Part of a small language model's weights.
Size: 8 layers, width 576, 9 heads of 64 (1 for keys and values), MLP 2304 SwiGLU, vocabulary 19667, 60.5M parameters.
Architecture: RMSNorm before each block, rotary positions, no biases in attention or MLP, normalized queries and keys.
Training: a variant of Adam for these matrices, 1843M tokens.
MLP neurons of a small language model. Each row is named by its layer, matrix (down: output weights) and neuron, and shows model dimensions 256-351. Each number is 128 + 32 x the weight over its row's rms, rounded and kept within 0 to 255. Numbers have three digits each. A neuron's up and down rows have the sign that makes its largest values positive.
A block is one neuron, or neurons of one layer that tend to fire together. After each block is what it responds to, as a language model described it from the Wikipedia text at the highest values.

L2.down406:091146105089121163050161142156075127118084136162182181116074152141136131119076095125101117103131112207115113164150151120119135058102115194170109143127108040155116115114094130129109101065157203134075112142203083083120117080157087056125110137176070153122140170168127150054092113120134115158
L2.down1262:097109163084080124107107127123107132115113169108175139129166131126161132071097122062125066161111039153159141114143113109103141083095088110155159147149122121147202127054101106066129144148158125152153142077164128151105138124147125185111148191184111157112127086104068145072131186084094131115
L2.down1289:122093181109166116105167102149128150107150173155129123160174117090130100130078062065137140152151023103157172121184092089195151102137088120106117150119109129093138167142157155083100189171077067178098143101175093067128135126109070179179116191108078126202148106139139128034156140126137214118
L2.down1848:133134158079144108175145101148149089104134168132109086147157145137137130074141081096136102137185063157167106151113102127162161176108087165113122093082171118114133159083173121094130142175118142127131165142127161086110230162115111141084143157163118113157082111132096071146164163118138165055
Description: Conflict and relationship nouns

L5.down182:207154168137143141181142096116154114191237121175118109115179123123134114117103154111085139135141130102103093145135009122105126199234176150138159146118121144118089132160144098151126164180103124126143090100106094133159144115112140165121142148158118146181082149130101133173124121092130090116
L5.down244:137122141094087132160149107094111122146131190163153120071059156138123107147236090127118124188179116178156140085127064150083129115092188106178158146150173120177111084127185150108121127126169166106154189081134137074140137153116095125103183093142152141072120141123182153150121164092089152163
L5.down457:196134132033128118180119141173153090187189133130180123107089074194111135159211097183130166124132096149153134184047138176110148122123128096126154124075165162161104138155113111177109095107093153148153120133126139092110202130101127119190135119056150189102107112100108169126090163137120109148
L5.down775:138074149085144074139146170124134137081166126150115163078143080126115074161080139125132102068124255144186096162145084119124131131137144126137119174143125123164136077159160089175107157097078116127144101142128090088109165111157150167128135159128137125183127142105118162165183067103159154149
L5.down933:166139117151142113103118096177162071172182093136118083118133094124235146134084155081173111136106096133021148127208171085145108096146081076084121162145120114132163104137124110126111114039163121091121132192166105151094107132100166137129151154136105075115164108151145115114119123113148115138
L5.down1156:123084148131085081122124126107140163133118142125130039118106144146068160145100121137159143131115125103090081167212136089176111142115232118106094080153167140188109100127130141084097183128142115125140066149068116145090115139145111123113138146135118081140148111146147102147121166130079122063
L5.down1198:128114116132146083160122119164141093157170120167138123109188096080144134136109135165103068110227145132148100152165158187153110142111083144134140049154148116127105187140130117057131163128120082182121150110143146126170171146118108177103130125160135194137126154205060149138192124083150189096
L5.down1256:076106189123116181129181156155102155140092069148123071123113132138163161107069166149219176164153130166167131126091117100043133125106127125101134155169223152160129144079087100138146176141142091124142154112094135116090167167086150176140102207115197149136134163131115122147105164113162079112
L5.down1309:127137105205135122166135144144141160101138093101115157129098131174110154155154110145178069139104078145151166092094123113164137142144133149102161136114179080148142124133146175072092154145146147154142149160138123065111102138132149098214136162164134118121095085109096112148058090131164175192
L5.down1431:165109138126116155155098150165139150115175136088132160181093131113181149149143139140114148180183218105167127151108151113199120140135115086131180067163123194116064065123090094029175155112160172103119154125166087127123162105171126111157127086128136140139138117108164122151192203118142194141
L5.down1499:062096198108103068125157129136135150148202132166105129117165134111111101116160068130105099106161240069125067155122119134112166099104128153116080114121169138111143180084133108109110100087137104140169113114085142148160134168140115101118157132109112174086133117117127104115120119078114143061
L5.down1785:103164080090168163173108210090117130069151127141091098049135128093102167148130169138099160091122155153116058078109090157097143108140112117137102149132099162177137085137171095135110122071142156182093088177160161122084061139094108133156147096081143092152165117190125122223084149103106097111
L5.down1980:123192118158161128124117147177107160127145090147147120083071119198105138101104118089082121183164222131172173181137078172162082132102091134100135110092128114132210154144138132123142112057110140151104178095123124056147179151204062137083133130134099088078115081067140058143105136113084178167
L5.down2109:165129109158126212131076122128143121133111083134159085097137192114110109148105092172054108172143222141099162119169061123130097198124113122154128162092068103183125145160123077175141152122130107071151083151099134142183118102127164131070141176093082110176121129145097156137160144107109132143
L5.down2175:119139079154179144086126124117103125188166077170115157105113169113108116111135075164121128139122215093068139174134123194073161160173142166162146125134095123131139096099096124137137090091130108131080132074085102127119130150110155166095116153117071118126151078071122123135147132075104124126
L5.down2190:093101084106156116079139223185172143145100092106124159095078134140164076114164186103130118185085246103151188153196133100120161096106124146085126126134178087140144084129118128142102132116128053099056128138140139118103101181129160145104114102136144091115147081121101183108141133156108097123
Description: Head noun before "of"

L4.down960:126110141073166102154112136128171149099114089160193096118124143133199108122101128092127108123119166108113123076185073159094169172061173179128148160168129159090114107147080149145140153121059101097147081127162122147145150145173146113148148119132103123112085100100150095077174127138109116148
Description: Predictable phrase continuations

L4.down289:117136080116143181137100175116166170047169088113120092082113104118094133110097154107116097105107151139148164121143186123164131148158152114143157151158097091141100154201148140085154133108139132112097078094110122156120093154200115071112081121150084072163128096136134149124133107109094077191
Description: Verb after clause subject

L5.down174:144096110152124157064160121138104171107149117174101221129172147084099084125098118116045151100149206102096108127155144100169163066153089149133063175165164195135147185158086119109104076197097095136116078104125201165135140121074141067124145123152090145102089140164179169164135148114161111125
L5.down357:109111120075164112120097117161151173124120057154098187120135154111149153138104104163205135137083210082111121159149178088150123098124115081113120136145043124109126102143119119197137113066049100126117064132095123086149160142124202144168083120117093131141090104132075134100175116084104110090
L5.down444:150112112115137130059116116180159110164106161134156145119117142108131153112060108134161163152067220091151184111134069153163166087147093137114144161140099165108101151089128160124092095126211121143129164177094144122150114192141148129111139138112175098090114132103148101166090162169114068174
L5.down660:180189180122127125137132104200124086123130077122169116161172133137179178084092151100157165131113073195119126195101122092115161143089112173120128143125149133124140154073146148173133136149156163115119159100120098099149117087117117129102138163172158194140159135106139111123136110140128115113
L5.down681:115143113099139162173163155156068164094149110152203125157108144121091202118152119099105120124125059143092141135175163177114105113132085157151094130109170118111142103102142145107194117135127154151120122127152160137077142092103143139120142160130113139112175156125201099135174066129125138173
L5.down850:102117158115126115141139127129132134081113130101133118156107096067142151193165135125099112070089157124140108122226152079149104179190177115088088152096109144148150106194128152145184152114096158200166096083120077136136094152127136096167153098127172115149154130095145123114074119161146146106
L5.down1332:104121143139178106104135161118170106102075120072106124143079125114105081135053147165144160121126018132139172142130114078104148155109129120164114120162177161099109122181118126144121156147123092058167117189140110158193135135141121115091118140121118097144165139170155121149111157077121125195
L5.down1395:107115144085067111114122103120149134147133098143103145151137126106070135128106118113134094168146120075255092147119093170129186163128139160155101173088080182129129102174130128160080108093103094125104085143181129175149119089163049183103141108118122102106086092154165086122103106213169099128
L5.down1399:095102094100114090130120118159116113135131119174120075092144085127096142124187091060135114093086204145123076094191117128222157160098100142105056128153170118115126095080150149159126098125073109076115125142136167076050124170126142149123151093149141091149166100064134089103099185112131117139
L5.down1459:147124158101149109167117159134125107150132061135105130138105095095137091189127106124153084195098152117170232125111122146055147103059149147139136119103139130170069112142181142144049137107130132129119092103133166103141165166161165128139133134095090103101104120134200127128088129108088191067
L5.down1611:172103137133129082094125140146108098069174104157147138116168172105111107127106151131186109144117181134168108100149140130207160130151147173116104166077149146164117195095146134145123121110137089109103112082138116139146066129143126185133104081123125093103116123110151118167162113127055181079
L5.down1837:128078173127131093082162159175131145149078088158164126088127046089134141123122180139084098176093073098090170128146136115092107144104203121163140154124169132097121081214123113147142112150069168110172126074097089096134211131134122107132148128135186145186139121124094122096142144112137125142
L5.down1893:146146099083115102124119115166119099157112106117133115098100096128108139149079132097098148145146245060180165103168130106110132109130095144120090134148082110154129142119166161135104207118144086151163168156127161105190196113140178122160121112099110109097037177051145142157083156150133087164
L5.down2082:134163069074143085125142115116139173099111169162142179164111096119156129086130164096153084119100160140135154098146112110140177083147108090131143154104115126104119064096117117116113165099184119131147086129107115141147150145102167147143125106171125129073109129048137104129190082090176151229
L5.down2205:116123147113157143152153170173118250144114123084104158132076073189103073163076178107094152115176134195133143133214072140110175141138115217098082163182132097113134101145148125112140088161127098144102085132158150141213074117172117144131189087113081089127117104081165119158168138147135130127
L5.down2277:125128140107103149117154100106153162073127114135128110073168125128101127090123129152111170086177111100154090160138155102085123101113120124154174124067089192100134118107133140136076092150121098131138163134138095117158171132157148129159150103142153114142115107114133093107128148122165130057
Description: Subject after subordinator

L2.down14:162118135131170119126095163108182119059103136115142135124124140131084166113124151121117144099151000135096175068176086115112193163160111124145132114097122134137127136133149117110129172100114132160162111121075095102145109138123157127086159088107142102158148162141216121149124080125144154141
L2.down489:129169122182117180131140085137134216108126194129151157123118121131144186094131102101131106083085000142081113088097138118122161187153039155131146190068115127163108119090106169103139172086144073108089126099089165090073145126126148103104074119141165089103121108116170061128191107179145097186
L2.down1318:147152114113097047153125091124166132143146103080131093112122081182118195117178143139184156132094000112131114079137155087124219119145107173163112165145100163133081117146137141163158163125176076147150108107161156206169209184117150099114077153109135118134134129121140130145169125150140101137
L2.down1996:178126108092081097131184160136191145159091183132094139144135166124020173104146135135122060115113142092143117138150168137143116154145196117127147061085103135135154169127120092180172127149067058128121094137146139126146150147109084109084099156094087048145075137106111069104151195148139093113
Description: Pre-verb subjects and auxiliaries